config = dict(
    n_layer=11,
    d_model=448,
    n_head=7,
    n_kv_head=7,
    head_dim=64,
    d_mlp=2368,
    vocab_size=8192,
    activation='geglu',
    norm='layernorm',
    norm_place='pre',
    norm_eps=1e-06,
    positions='alibi',
    qk_norm=False,
    attn_scale=0.125,
    bias='all',
    tie_embeddings=True,
    parallel_block=False,
    init='normal',
    init_std_qkv=0.0207,
    init_std_o=0.0044,
    init_std_up=0.0207,
    init_std_down=0.0044,
    init_out_by_depth=True,
    init_mimetic=0.5,
    optimizer='muon_variant',
    lr=0.00906,
    lr_mult_o=4.0,
    lr_mult_down=1.5,
    beta1=0.95,
    lr_head=0.00414,
    grad_clip=2.0,
    warmup_steps=200,
    schedule='cos',
    final_lr_fraction=0.1,
    batch_tokens=65536,
    seq_len=2048,
    doc_mask=True,
    train_tokens=380100000,
    steps=5800,
    dataset='wikipedia_en',
)
MLP neurons of a small language model. Each row is named by its layer, matrix (gate and up: input weights; down: output weights) and neuron, and shows model dimensions 224-415. Each number is 500 + 25 x the weight over its row's rms, rounded and kept within 0 to 999. Numbers have three digits each. A neuron's up and down rows have the sign that makes its largest values positive.
Before each neuron's rows, "fires before" lists the tokens most often just after its 100 highest values on Wikipedia text that the model never trained on.

fires before: "9", "8", "7", "3", "2", "6"
L7.gate471:488496501456537512486560484532522484515490537520467504484491499465492498476541469525518508484468523560521489459509457526539481455500469468485507501541502509483523500524492528483510477452501465455543532531552472531503477485487483514492530498482488526505503505533476467517503470489486509520487509491484514487503503519536507492509470518513494480439469546516487466555551478505479459513483514497507474520496527453473505517506500512466472513542497468482485478541490508544498483523501505498494475528494549514506523470470443482492520497548519445526492470487465464533488541443499438518
L7.up471:469483479469490495487489482472462486447506498497492529464501511467508556457531508557532491511530520482447472468502521520486491483473491519509503511474497496511512503470495483453500464485475492527494520482555499469510477475463498483474513478506468419509549521514495520502493505490503538507488489550507506519561471514486539498509520499538517477516539495494517505521523503475456514500498469526512489431479512576465492520468512493503544529487514457500502516466451544494523500510528500507511539499477539491507499480426533546503521531488518484465485557538500492509476531496489484512
L7.down471:507457505500484504539528466530509487512479506478486532499459454538466468520516513501466484516501554535509528465469498469481515545481529474540462505476520518515479506471493500512452459444494508470493501554482490440455510521516514500538515531523461477469494505497527501497490519483494533502511477495515486555476469537475503516474542503437512496500508454513479484523517515493468462477482446473527511513516486485488516467539488535534482475503523509501493513527484492497511493502455412513453474470487510522490526477489477461545491471524508509531487525517489508519501500487493523511

fires before: "-", "1", "3", "2", "\n", "0"
L7.gate1171:486509531525489516483478475543523471478471488509500511488472488482526500477479518484548460507496506514522486444499528480480445521498518511505521497515509467479488534534469530493504523506483498494517524497526485463526538529455477487519551551488413469478517459482484487539475467500515488549510512470484487521520483487452471478475480506484458456504484482527503531514518523514511518524504515499490502546517475470503494485451522495510491484468493500465533525537516478512499468493489461495515499479502509445468468505521523512530470506484489457498458524483497517543486464500453484506
L7.up1171:514463524502500516503513513502529473439490470508455545521513495497510508472501489528474455517517517489511456484504488454494468504544505464510474511514514431500479482508504510541490524491512488474491431482512497520512507503474486546545494508504439481479509515489484514510546515508532482456463503476514494483505526489483478517512538486472493480528488457534522521503464512484453517484512514516535517516499494496528579545477514498471493470437516513467535525526503512531522493474480492502492491499492512497534488522532523514534511500468508490488433529495552524516467451490546510521
L7.down1171:503483533498486488520515501465502520488497516492497490443482482513466472518507528484512498563498532491506463484529480454492478484547524479493510498503504531528506519555430496538513532499500509524517525484495467559499487475470468485489496517522499479494504471481511486457460486496513492508532458459481499511491482500484517471468468522522512448540501489521509483541470480526487505468522517473489488497505483688490461501520521482516475531516487492509483500502497546471548457489531543523501471509474504499483507485498519519502479493502473533502481440480492512557488517475476541506

fires before: ".", ",", " and", " with", " to", " for"
L7.gate1162:525551508498544503515483450476507499498471517461477556479542455503500480543536488560443516502531460495504499483508532530481488491521577550509494517551463439514494485488514512499500508520506507464505478508467477477506498507519498497533505514471530493484524462506469497524464483492478550504498478514480469452487514513513471531502462558502534509492504491476467483523515532540511489528514526481495442501483487465512517478487494527458526508485469505504501523476479518497447464484507511515533472522493455477479519494533484510478502482546497476518504511458454503493513490486470496525
L7.up1162:506538510503502496485459503491526547488494507505512532523456487524540492504497489503530498525482547452478485478502519527466510484498520525460473518487523480469443502507551507470446523481490520493489515512496541508433488556479462494508474521491510483533505476477494536512498528506490520510502522444514469481529502525528507519548513520471515450497492479479477480493536530517485509498454522493500481504440485509502485494452554498497553560473478483512510496501485478455516486520504504474485516523493491484511488491547481493511461500514506458545504489538549546458463534497556523462
L7.down1162:430490486457485522485514496493486522503527512476481478489513552474497527553487481454489542486483508468532544515518477477498520519498518490517488493483549508490522504469514490536503488487534467510506510471519530492523504501554544490510493469515472499537498498479465522483493525493494539492489453519491511500521476537474453507525520438472528500464439534471507502524482527480469502536498545522508496487492497566503507549519497467505477474519531510479470487526492506500487494539527559480485551557498488500480527495476487471502520576513532539484492545503485518519505499460483492533

fires before: "1", "2", "0", " is"
L4.gate960:473477533504482462475505492527500492503490507546508530521506510504489496504513498537476534506546505522504483510529444516453517481475522486458531501531495502522472500502533511497545478478481540500528497471490527473489512566483498496507493499523448487456489488498452515508501461507478543494499545510475529518507465531508489471496428493453546466503512518489497438529484523462521476517509455538538497526473533480526497532473454494524474487540532492504503484516451511484455486590480517509531491542466531520463490510515484494500482490505508518521527484506509501508500551479468530489
L4.up960:475515498530501466476452499487533532488457507456513498446554512493509534480505528520504509497534482497557513518473538518483474500468480446473512463501526479489491464490538510470508501491494503537522453508527493522505543433519525467508490508468501500492495500514464504536441443519482513506539543556464520500512512482494519502482477499493545491503515527475539439486482495490503506559459471461515519525465516527491524488511477490513471472524483493470528509467453489499480482525478530525496506496519531557496526468517519515513524509463447526491493504533471495480517505498492516518
L4.down960:518483446495483472475528512474478549533457474529482499516439510539509494485507507479527476498520490450540516498499477522442479490452495489453520495480515450504475504526493498484534548455503487525507476466467520519505512493479468501507493506477492489466521503542479507533495457518499496484544480489489517497510494514458518502511524527467524466511487462503459513506493516491484470451514484504490525508498506547490492481540465461535557478515520527495530466501498479482496486514498485498502484516523496548512521476491485515462484475486552508507507528501485509513499511432466457542

fires before: "2", "1", " ", "3", "4"
L4.gate1049:520489476491551483492458500546539470441491541449455518497520491476508459492495463500509500482503477476512488463493517514490498540495436508516567525493507480499479514491474500499459492538513441534494479514523481432491501512514487564467515489512484526529516486508540500478473482510546485497508491526550548502475473503488511518491480502484533494509521445461490504503516545520527496519471519495519487526490569516532485485504438516538520503478500460493478471498483516480471502472488496474533525448491501484480495449507502504545429484509513476483453524475493492477473478474515507482
L4.up1049:470456505455477483481525529489496528495510499469484505458518491479526502489516487440518485461443498499530515457522508499512473507590487500511475491491515494433530484449476441486451502503492499516512504472443525535529508526476500521522493515527528512572480480525453521497523508463484502474477481507521520504510541495490459491476492505496514534508490526549553508524496478519483510494471550518489535478496478565483493544503484494471509530511484503478511487486480473519511516481477516484508504524533508544539521525506483542503479512493473505497508533580504496509515498484524505484
L4.down1049:505432511486463477498475522495441525509507524471504495498463504490519492495490503505485519502536465478500490505497484513520516497517537494498515547507486492572538480518503493487483505522501487510491479504504536483482496508470501473494505535531481492506529486490502530510508500507523490511501549519513492501452483481499495544524514497518494486529500537497519445530490495475514494474522465506467472547483515535540522497525537558490474518492505492491510523531497455490515492475463449519513508494500484521522516515500502587501473510514503513545473499491476487519512450487499481490

fires before: " ", "1", "---|---|---|---|", " Party", "|---|---|"
L7.gate947:484502516502500490519542472470473499464569513449478505502493483545506543478519492498544476472515517454485544491489496509515530470489486468540504548502529485519500466474504471472539499475514456496496483524518499470482466522496507472505520464536504485519501514580536447487511477515490523477521510477503531552488506443479523494514507501528469490500487522528505487483462504527493527522498504461518488497497533448505560499470494499481465487487504490553522458499440482507462494484486496526501500524494465480525489461489551510523467491489536507531460495475509475484511469497516471500
L7.up947:506505517483489475497509525487538507498466506494466525481500512462491497493493478514500512466500539515506528459516509512489524473459508490507457515524544536500504492492510498474467530526504476500471491502502501505513522450498510505506504460483497542525511454499540477498520488483522542482510482526517493550437508509505479461468497458499537520476520500563500532496490565528507522504483502509463488538486487510466524517499536514489499527428508511474534487497555466486493495506510524472489489499509489499488509492523496477494555486572446500484521540499485469491493528497526499508
L7.down947:467511526536532529538466463476491535531492547522473503473521503530499522471533450528545492521530512485513476534519481504470529470519510530457543486474473472506531465536492516506561483505502565500531527459499494498499494544492530515526482498487518495535472488523533518497471499502476475510523483506580461502432457518524524491535457505568486525530494519490500510518490512497514504493518493513509473492506486552502520497482484506491488467507477513498523475481502474499465469483491436466469517488474489520496507511550506505477505538498494500484465479489531532472514530480492530506

fires before: " |", "%", "9", "0", "2"
L4.gate2205:477532534469477508483573493445487506494467521489508477496479511482459514514514519545475463515484503499499483470530540501501532496508482502527511525530482531541509479504528469495484517466473533491492526472448473481454476520509482514551523486499509467504521485514506484520488468478452552500497485473510527525487455533508503550543521478502496458515509495505505542519536461470458511509539531491524485511559511468485509526489454519505505495534519500505528490496503515467465495513471512481489446549481502502495536487561489523509475501456526502528472482510475504471491499521473509511
L4.up2205:452478460453475526514460499505526532431528526492498484514470486503476530488533507511546519441442495486510502457496487512493525507507472500473476526467502529501534531460494461480522483504524489478459452529481532521524464505509496523493499483505501556477471474486527529488536516520500514488478526428480529555527520494446505502494525500486537513492516533497522473440517505511509512464478499514476500498475506484482481469474516493495492500473496495532480516552504494485520494498519423492508503479476463501507520537494529510490506504497507526468468505464469489495443536483539479548
L4.down2205:486534546495508505494518495483510485489553475489489517477492504471502532475504469480471496484517511496511477526483485458494523492495476522535564479508455546518531505518491457509504517504497478517534517578455523476495517524516508504512511549476478445477529468489499457508470535473468525514509552544523474483540500467514460506502514468525481500496524476476543528446498514475516475477463524476504483515486467527524513532494508510507507476448529494453490479462432495475497460490471457464557490525527483502501497504522496517490492499515490509461496515495552516483496465508516517503

fires before: "0", "1", "2", "9", "3", "6"
L4.gate437:520477449499463529445473482539477521535479486455543510532502444517520502500509484513525478472481511487488500522473496472500505517487504484489488539531480534493513468504474505507455515473468491475503546471478530495487480508496523475505550469491462478466574494517494538520533543542479487554528422440496468521501522548478492508499529517504523456506494523471519512527491486472490513534504502498493484463514467475474497526506495535482498499494490478487541509521504496499534498493518473540535463503459541458540486486513511521501468516517504478462500521493488490517471494512475539484
L4.up437:489501510460505487460502526500550552513503552505460531516479469517535480464516493467471489474507521496507497500478516484518488489551483531501502529486501502492491516483498487510547495495482477486494472470484527469451478493527532506476517455480550490536475586488497451505508488484470532484508470473502491542511494467512545457518470482517500494494533517519533495484530484506479505520487461488488489483468509521500490506548550521508514487531522487480505495468526485499500461513539491586522521500523517524506547501514509467451443518523508458481507507488464492526485519503545527549
L4.down437:501488488491502494471506477514494494501485492480494497492514474529475468514472503510506476487506493478522511472476484534520508465512522494484482484481544477519531485508476552499554481506499482528479502510498457490468507508506503532509463492479455496480523552519502515490527523516519479506502474509518496488508525538493449502473500465526494491485528516512553560459464540498509512524468488492480497452557496533505499474495511486481503544533499497501498523496505522496488532478537450477487451477491509526524485517555528479492489506511520531490525513480522522504502544499516488555

fires before: "1", "2"
L7.gate225:477510507516497465495476565484464494464469535483459493511519546519470545488530511478522544478511511534474511483485482493495481494495484462528536503529460538478500518502502437489554520514479498507531482499478512528527520475487460515495493545520477453553512482512460502493461504505541540476510465507494497516520509504458499547454513527471486478460518484499495469523498519468442496510506495466483512462491527493507531475492479477506534523472487468538503461511513554494501522507524494512473483513537504544516465470509472466471470514488492509463483490517505485518491499497505495491
L7.up225:534482504509494485426501533497523479521553492472442484554511495508512509518522512537490540482474505454525516534547509513530480533501482488494526487494522475501508499522486531462502517517537481520496435519500484477475487514520531494486497516507467480481517451499527512486524472511476479499468481484547511491504466529520510560499423515471462537480523493517467501536456504475467529484517501499492481485508534535447502505506533511506535483478515507527498497491519508474505490487502496509530479473461525526492510490515495498488518518479463527519507494499503441472500499503479524481
L7.down225:493527480531471526496529526524490486483518470493488529459471474492503529464526488464526508498514510486488421523528459520521480470508478488519487500503527514522521458521488460493539521487506467536488505504563516494480482512487515505453545461530487498501479518527489536547510488465523537513497496498482527475515531495504495505496538500508547470546520513496474504479477464510541454473503454479485504502537515511490519520518525487517487505451516463499504491505533488525518462487525489521453498503504527534517472526509530496506482477485481472469476514529526531521480487500509493496

fires before: " |", ",", " with", "):", "0"
L7.gate367:472474515482471526499537556531488492522532468520474493480504500541488537504541516496490475505481522467498504505535478525471510489484502559470498500466488513464510485474476454484486493466506525549474538491500490510557492476487530436527488483474503501487468502469499477508485461513521499462490478476481518496521488520561502495499553525485544507485517508470487528473500546482481518518494503492464491407502587447543523448494472480494502497503494503502485476486486494441508515500489502518501506509531503482516478461492486472519528525482489462520512480557500474506493501497480484462
L7.up367:484523486480517523542498495470544474515468496499524522471514502491509492452456488493556500521495542530516488519512545499507516532477471496486515480522535484483476499511483501530523510515485482526513547475522547490523546486535493515488459501515552513492526491483480509506543513486472481475535503497502529525526481488539521473496440442569494493493566487505480480468525503506475510460499519530469479493510467504505461533498524505509491505485474453466496535479492492512537505450506499490510520510493483470465497494489489519499488523470511476498442507503461471473518471491509522501
L7.down367:483462546545450464444484521554475509483471474516506498488475516521539472503493506462472487520492515477460508502498501506487500503499482517516517497490482476474534519500509509503461529491490486489486507521494479473540459497486510502519481514515520533493495501487519502510494501451502492463524553499477512495535535515490549520501469508475534504463531544502509524583496519516427468455485528535510528512543532412518501449508499508540505555480491483550530490532483486476524468486481495464530515476521513522497525477539477488486475514466511484509487538488549492481509503510508485467

fires before: ".", ",", " and"
L7.gate58:505494537504477490487478509545506509530525484468493497498513535526504537507528495490443530494507488511511498510506484498509435483494508549539463518533530487486448515452509496515563489473535514507505468540471476471495530526506503458481490527485531518496458497520499457506477520424455515458513527468479468503522501516519469498513544525502553472519506469463437529507483540464497489557506500495526508504486496522515464480471519495498517505531533519496500484520459495502474480456481521468537502550499498476491454443491518488527497502525480523537501497486497546545478501502483504501
L7.up58:498535532460533512481499517538531507552483490510456538506515444478482521509517444492514519515501457534458490467525518531509512500491469492512486551490444489497489515480513537466508525512528535503487504494499520498520511532497488447518509473459497494487526507471494485466491529478491508505453500479522502495463484495457459505541493459488508513505510488444499461535450487523551477489507496505537476494437532540504516514536456522546456515490443480456504541502516506498524520494512556472484497490521475485498499491472449486478498517496480473541496523536533524502485503523487506485
L7.down58:472495493510511481511516503555468499490471461510524484514463518534493456486493545536475467524514486486525504551498502477524492558532521518515511482549472478505507442459447459508518464502492511486482507484548508499539512479481489475483521503510514490502464530525517544515526539460478490499544474533505505530534483499499522515466528488526508493489498521539497512509505506485467560511518490509525533523544474506479490484512511525461513510517504507507478481546472505494466515542507492568490509531504527503491512497501502481516453483506545505471478527472512462552522494474473523542

fires before: "9", "1", "2", "7", "8", "3"
L4.gate1586:507521490495465498475492495514496496473473493521475500484469467561513492507506496500491487482519458504481498472471471504495502537502501495494507528564472434499501491496485503510499468467526527482486460484544530523470490499484497492502539473477464535472527503504502506481530521511490498498503525522469474492531496492494494514526457529467550502545517466524503483553531536481487493491519474458517472505546512489459505526563521476507455443496530518496464492535498542505476477536492491544487502480518537496470494511485487478482512507490446510491503518498509512517508511509502508424
L4.up1586:497465504474502523497495503516471518513454497471493512508519485529527508497488493473511507508494536452437497500497524461492576508477474477492502526476490517490489488486538511508515525522487487508526473507511464499541516462485526510475497513512487484497545506531505521521508527530459496511464487518505486528476522527491533509518491508525501531489511424558503478474514514532444498498469499518488475462482476481464528543450499534505469514501473504494521509509487483488506501454509446510445510474519476541506508507473491504463515508472467506503487511514491445498519507516501499541
L4.down1586:491501485483535506500478509458446466459470489481449519483514499533502464548492489537497488463482501462496464520501513478517493533514516513512539475512504491516491485526538467489506504471540491495487518549484485488442482512478509456526545550477462506518493478482455492509483511495541513497500510490537458537535466489500492506545472511505486510517543503531523491516497448498492447497497495474565464531513490450534500506534515481511522487500482540533492536493500517529465495510510517465507477506511510535464524460493506488503520520474498493539455507504496501515488510498533516498

fires before: "|", "\n", " |", "2", "0"
L4.gate2001:490479489535496481536486501542488513505528488510464539543510492479491513483535540536526520467507547493574519467460477563507460514532513516486517472506524526510492493523525451486519458493491474508493476457487544495526457506510485497506464499508529494503488486495502482506533482496537519456491482484513465513522517498474516511480490514503476483528480473500490493512504468480440514494503523510503499500545505477502483499501548445486491529480500506503517498508438489498498492525486526506493488517515495526525539517492512502513515478468457506498515491531509488486508511498469512521
L4.up2001:467482487468466518502500493518508499503490496497559467458469472497491486518484481480502506499453480481480490490491558506494524496541503449517493473442501473497522509496473557516493499461514518486556516508538504482512502502484498501501490525471480508486479475489468486451478515489513513498532515493540544490488479521500489458499505509482440514483484544515520555511473456493503495524474471499448497461464553518486488491509443576519498488535480504477483516491538525536507505529537454440469485529482535484520516542524535518470475478534514518515495521475463508494502494529526484486
L4.down2001:473477529472470466506528479472542529531520525562483484470499505510505532509498497496525511540510497488513490501472497515494534494501546485501477475471518494520493494499509460488480476501522474502527473505476491486510472496502498504466499493519520498501489448465528504490472509507477500455504486471487561498484533502523523476494469539497493493534474495507496475506512506480490479459511517436466478505535464489503461576549524491483524530549469517556514458473466505571480497506506529507484543546509517469531495489470491503544534512536478528473523483524485542515561519522453468496

fires before: "1", "0", "2", ","
L7.gate837:471505488494518451519507477525460497498478535497467519536524501487529521504502532535508519505506443493483483498552455475485504516478501526495516501498497464510512467516448487484504486458484524544502448489516492494520530490510549487520508464495525538527521490521537502533541469498524490499517497514509463580518505500511487453530501506519511475482485520471471538492501482472500492531566535540529527504472565493499488523516492513482487490458515494503494488488511514478505475520478532425519490490457488521518502478478518490521485516499486475515491489540499540471524491481488487470
L7.up837:505496442485511512460521535515473492506552484502516497517524487498529493523479504497544483474493473526446490512479546497489539487512510524461469513502507536541520483464503537490481513526440536461490528463530509468499498530523490493483543511478467536466489509526481509468500421489514541470516492541493495494460503562500520469542513486479497494541444510495412527517465529493506492517530470517489461532520524513533487471519475475497468512495471503520484506467478516515508549501495485533482472473472493524499476501446495484483506511494495531467506504534461501515501471458515532513
L7.down837:481458502492484474512526463507491518498467522487516532473492501502541533477496493503487453505511458503498500513520550502492504537474539505539507482520544523519473515525549509508485503453495499545443514522518487506494509506501527477481482485483479508525509492513492518503492540472480510521510510532554463515504491498466494478479515477529534478502497488473539481540467525526496507510486482492499462469576468535515527508499477509459512491499480475496499461509452496510444457493491506502485515512468493539565518487525526572525458519514524524526480504519502508515497537480481492469

fires before: "1", "2", " "
L4.gate768:488524455499534490486506492519514474459469516501469518527507504508478532483502500518513444533506488511487479461465500496487446479506489485478505493542472500479517505489485492464538527489496437495493479481500517504490505535520502502475492500483497523510508485489511499531507471490496528543469519543484490503497506509470503515485503504443495537489499529494497498481513465464497524475500498521538545526494510524516509516499475515493510470483544462500525496482461516503464543516543500506474520447464553502490482547476518502519473508504488521479444479465541488488529512452500523503
L4.up768:510493447507491524483516483467481504502444499503495449485517530497487519470540489503486513482480488496469441497489535541470484473505500487489511488486510461467527510522530522506505529515488452506508524470512510488480547514475537483519453498527468485474495499498515497508495491528487519492487496458520505459508445497465521532497483487504514473486531469495493503486515486498510518538494511530488463494469495516521500511529449495532524523509503468492456492469501493447516532497509456507465514461512488515520480519525484507500495499506491517481498490484481505463491531484488516511
L4.down768:468477477527528494502483528548513460482508497517506502479520504503456493500508482480506505515491488488533519517516501498501493562525529499503504495516493499471508506476505530522538505483478460502462492485511500497478509499486492562494517487452529437498503491516470514526535463506491447519492522469494501532486478504540511510483501467500510510516479517457487482527457501477498504496491504502481479539477493553525506455536560556507477459513502509514520522511496530559463509481504516456481492496541499496516491519453501514526472499495505508510450531515504480480510458520537492480

fires before: "9", "8"
L4.gate2122:491467451476476487459464537514447519491462499516503501499456574511514476484489534488467524480475498498490561514460543509517490510498502482480483480511534484539443497442517496532530489461520563452528484527488524494477476502495495487470469487478486505493492452538481526417501506538477516502473527491518531527520485507482499539485461469508502482473501519499468501513461518524518505529482533504500497522488533490487495492498494492461516486508513476501525492458494508475493471505470518475530471506520541457492511505476465514496485464494534544524526468517502505448492532477527481479
L4.up2122:518453498471491514528493531436481539502501505544529487508493492558523568460502579542526477522541539506530506493512549468515527527474480523520494473533473507532496500500514533463455527562530515518470500466489514495538527494475517509494524446484428474504446521474482494474518532500497513533488505452484470519521502532547505515492508478529518451511479499507490484452479516467520491503491521481521501535466476480514468529474529497522501503496475477469505508444504456466530494538475507505507512480485489500534483537498509522488499527483474495524513511504508516534508498523517495536
L4.down2122:512488489458529457480514465443429518487507519474510546489524453487508494512515478501526503522515494556465494495532527504508495531510488491511467510521511499502471483468469476513483512461488500521465522506510500502478494499523488480489468559470480486546505474591498508477487524503456511491477517508462526537517479502521503472479481532513539481449559498478481509529517480499464499548470462503535526475489504489461507515486483441528488498501483461523486553476437540537448513472451481539459510487537539485496536459534522515506510535494492508519473516527502533471527514518510517477

fires before: "\n", " ", " |", "%", " +", " −"
L4.gate696:485499511457511464503528484488487532494508525496494533493490467494510502535468505535512470504499510466526489504477508538487516495461444530510502479477472520473432452542499475482534511478499550498504499526533501515502469521524462478480489508494493519507457478512526504463515492477511514503488527517533532475510490460518504505470513552521532473540509507474531494472513514503490520452498503458507471523494510517495529496505519533525470513471502472531511530481474490517449528476456498472541500515532500482502507468509540506504485532472518479506433477548475490479500484523459490529
L4.up696:523479452492489513478492524470495483488499518510539488489492479502505485517510467494508519433494459470509494494477536483519521529463473493499503521548511454466480506520477496510488485514524541506533496464501535528508456517490465506511497499498470524490538529527502508459485494475493486516457536465517517485505492523530478512510466503505501512477491450551511457490558496517455528521528493505496486482460513466555496501508493539537472494513536464513474475485498484507517520467517517473500462506509490509540460518500502463502515486500525466523473497490499506499510518509543485463
L4.down696:503513489445517489489485523497518508488485509492483485535493538505501533485485506505488488527521487517501487485506500480529526494459446484493457497527460530492489481504499500501512464494460517484489517517438531507520435499468496521500466491564526469469518496534543471536473523519485490488475500492492504553474483502478475506495514551503502441523487460499493458450521511462493498514504534474497495474490490507519504506498457486509483484488479497466478495486509453459461461516522528488510530507505529497477508523504480532527493455514473513477535520498511511507497504501502472493

fires before: "1", "2", " "
L4.gate1896:479479500496491456526495482520499483508476526514480517533503498451488478571533547515490518527480511485498518493449535538491456497513514517463514483500479498461498508488497537483505492496469471455519514528489529510472503515511533548531498472476506489509504528535548457497498509464492485559492455518487497450503524464539532508478501524474539539489502511505500450513481493463467496531474490529485481526513520511485497472486449490486508445503517494542532458487513527459492473457468502515489444493506527535535519477508496489496456475514469522489485458531466506472476558468516482469
L4.up1896:491480496493503472494531467535475502506529509493491470447526538480474538495525483504544461477489472489499511519456570505478499521521489491496442483529490519503495499496533526502525481516508489489457499494461519516478475532520539543508511492492512490493476499501526453519507496490494516561509467493515533467495538507468522492494482495476554514491497488523492510472543443502516534518454492524496489502494489525513546510461489477484474457459511490525549500491473540475452451473493551475496479480496515489539528499528496515513450478494470521530469502518480531432530512488480519476
L4.down1896:512473496514536486456456516520485462475445503526463498519468428498537525490500511512512536534521504487531493503520498474489473501507480474514496505479503484474502465491537474501520549479532485517518530509509524520526499498496521521533486481456544512474488545488517494504506478474511505494475516527528522516484489512490561493509475521504509539518539496491502468526483541520489512488494503510501474521493474529495516432504526509523493479528544469517500518540461502515481497483480476545494498520509469534491497455506490532450498460484509481547484486464486473478459499492501494471

fires before: "1", "2", "4", "3", "8"
L7.gate2262:542502456494501462463454514506527503462537477478507533485510518539471491527497508550512519517568504496538483472527486494518556511499503469535476521471496545500524481482451506469502483486481534484492482477521482504489480491502490489460498509505480471507476488501501500544508534465520516527512543488506547506512509469510485479517520528549478507456526475457535511497490555514487506516522484511485453478513452495470518446467479501491478512519508503501520485477507480544483514499509524494504544511567504504490483477494526471477484490498532473513502461487508512457526483508511511514
L7.up2262:505458513534481533483507538486475482522488495503483500525483466517525458473509499505456531534545493492468459469474463485501512534473488511506499496519526499513470501486496511480505517508478502489485458498484515463443441466457519526505513506520473449477529468494481476491491519507499495488487529481575480477495516466520513540522468489495456513474539492524519513455508498529485481521455501518437496511493534446506479522513516516516529509471535484438536496524460524490500520501489540484499477503481516488489498462541458479500489513514502494461484488486521508540491559535445531520
L7.down2262:472511485538516514515476474497533490517476477534515495492469478500519505469488505498509456504483490508524470498537481508462499501475537475516517472504507500522546477514513508525486538471502518523464503475537492531488502495492485513495502492500517458473514476492512495514552501515514521470529508529548518497527487492524500533520490488526526489504511509511477432557495503470487495489556433468503499488504495466516476469520481507498512511479498474482520494501434537489517499511518520528480503541531500477531472511483479493475491472495487508546513490472519510510544479496517508483

fires before: "|", "\n", ",", "-"
L4.gate1579:493520537458501514447506508524474508508488485476500477515529479461490523473483495486424533482458462470498524479504520491502490466491518514502479510509504510529480500470432523503514546478491533520509491489484516473550501489480505510511497453461539479476522513523506527531505482494469518495522517522517490515520506563490468499493528477487488497493484475516555502479544489500513516508483510517508483524482509537528498504516492506505537477494469498505451504532474505499494475510507517493512453512502513478483537517517469519531505519525480505531477487544495497485483483526425486530
L4.up1579:436503526481467483475515516511512524469485528452514482550525491464515529494509499487461495514488508496493480471491462514496501471479444505486484550488486493496460574477508519493518539499529485513521457495505480489499488498517511501472531471495512514512493466530477526505509514504486499485512510482534496516460476528481489536513485452499480505484478466508526518520514508474530538475496497509521534498543513559523489525512484505470524460472455469471461508505495508484481478486435541509511462520477527502470486512472491503472500533508481529498512472510515458499473445496469507512
L4.down1579:523539436518489484530484529490509502511538507527506488480517493482519481487532500511497519528512491508498512529500501489442528505494508492530505479506521509529469483520481478532459458480513490472507471470534492486467533518517479485506488505505515477496505516523510492438494495496475514548488507512465505484518511489497508490478464521463489520523501513526518477491503514523491548524462524467529489485539524661509510497483483538526524467470499483512463482516559445519473492483475498454484514489539480464525467492550506481476503554527523524526474501478486521521516544517504463503

fires before: "1", "0", "2", "3", " ", "4"
L7.gate237:504499511453521504438497519519511448512502516481534507505481481445486465510506465541482527486513470548496466473540509523523473484548482509494511470532528531504532506519501525470454479559501500465491509514510498432511497521475468507468512521527539474485483445475479524493485474478509528479471538458524470507517475485528502458519509468513498478475495492468466504512536502508504516476497498521474520503525485481494498510471488518492494471494479508494493522514466511527531513514482486513511533525489482465485530508542485515471483512536452495426519548481480463479462489446486512513
L7.up237:498481475446539471481489526484476531491530508506533536472502477489504469495495537480474474488495520512530515535492521506518478491484497457530508523494497484524486508502533508495446496487509487507471525477517513462537515545489490495521501548528450462525546521499505464512467514465485500445476513454527484494588565499492491487496499488497490505470486510449501493503492489522511530521497520519492469515509472483543507489540495515472497561495510482488503519514541491538492495499518499505531504488552492517475503508461466491529466503502496519462503554519537503469538453481520496548
L7.down237:513524553526474493432520458490546511516469522503519532496498511478535516479499467518503441507535513516478521521498470501526454484513486520524508499504468484480519496539512487493547508507493539498489464538494523476484511501487520497493533506520497492518517480483474514492542462512504500524511532468557506492486508530504515468502493443506517490504492536486515455499479453532506466518497505513539452456511547483461493430510505500499485520499507510497462500518496494499520495490501505502515499502518476471495548489474501492483475485471548486515455495528497500502469521491477491507

fires before: "2", "0", "1", " "
L4.gate1978:503511506509488450519522490488482450475470517487461520494518506526527515515481515493467518485494496493474494498477459500495503535478492473536532503521497495475517484483461532491516505498510474537532466461462469494444468546497511492517502494489481485509527468518481510452462463454505495539484484478577483477500488506495471511507496525515514473507459463500512492507497557517455494516510553504483511495494482492560502470508503495506548516519480498524466483491507516457498504490509508476484509491477480504525477515506486555505509492514487519519464486532539517459531545562541522498
L4.up1978:507540522501482456475480527500552509523475504490516524536467523507467541520464501499491503474499526477508518507487480515516496528506459525504489511485474501487507515475513519519498490467485524515493502506563492468483512518468482523533478520516522487549452493489531483526507511448490525511461507479510520468511494468478494509520518488525519522521514480498489527535494536512509520532449519524528476502459502495490475436505533459508489533456508500478533497571532490488446496480556498468493483538509551473522502535487484506514507506507539470500513506514495503535491506488515528490
L4.down1978:506461521499498473528543499523479470482460499478467503480455475499509508474506491463490467521476490465503485488506460521534519478523461497519505493518497521491472499515509502476482523522470505501497504506480501506473484511540505510527539495513527521481503480550474486470489520504505498461496517544490536439473459466504501479506528524539521460564496451509517509516518518499523452509500520491517521495495493540514547464545486556485520495509499479558494511543507481513442482470505475485486510488533512532502512482476503558471488523446442470516495529520468525476544494505531514550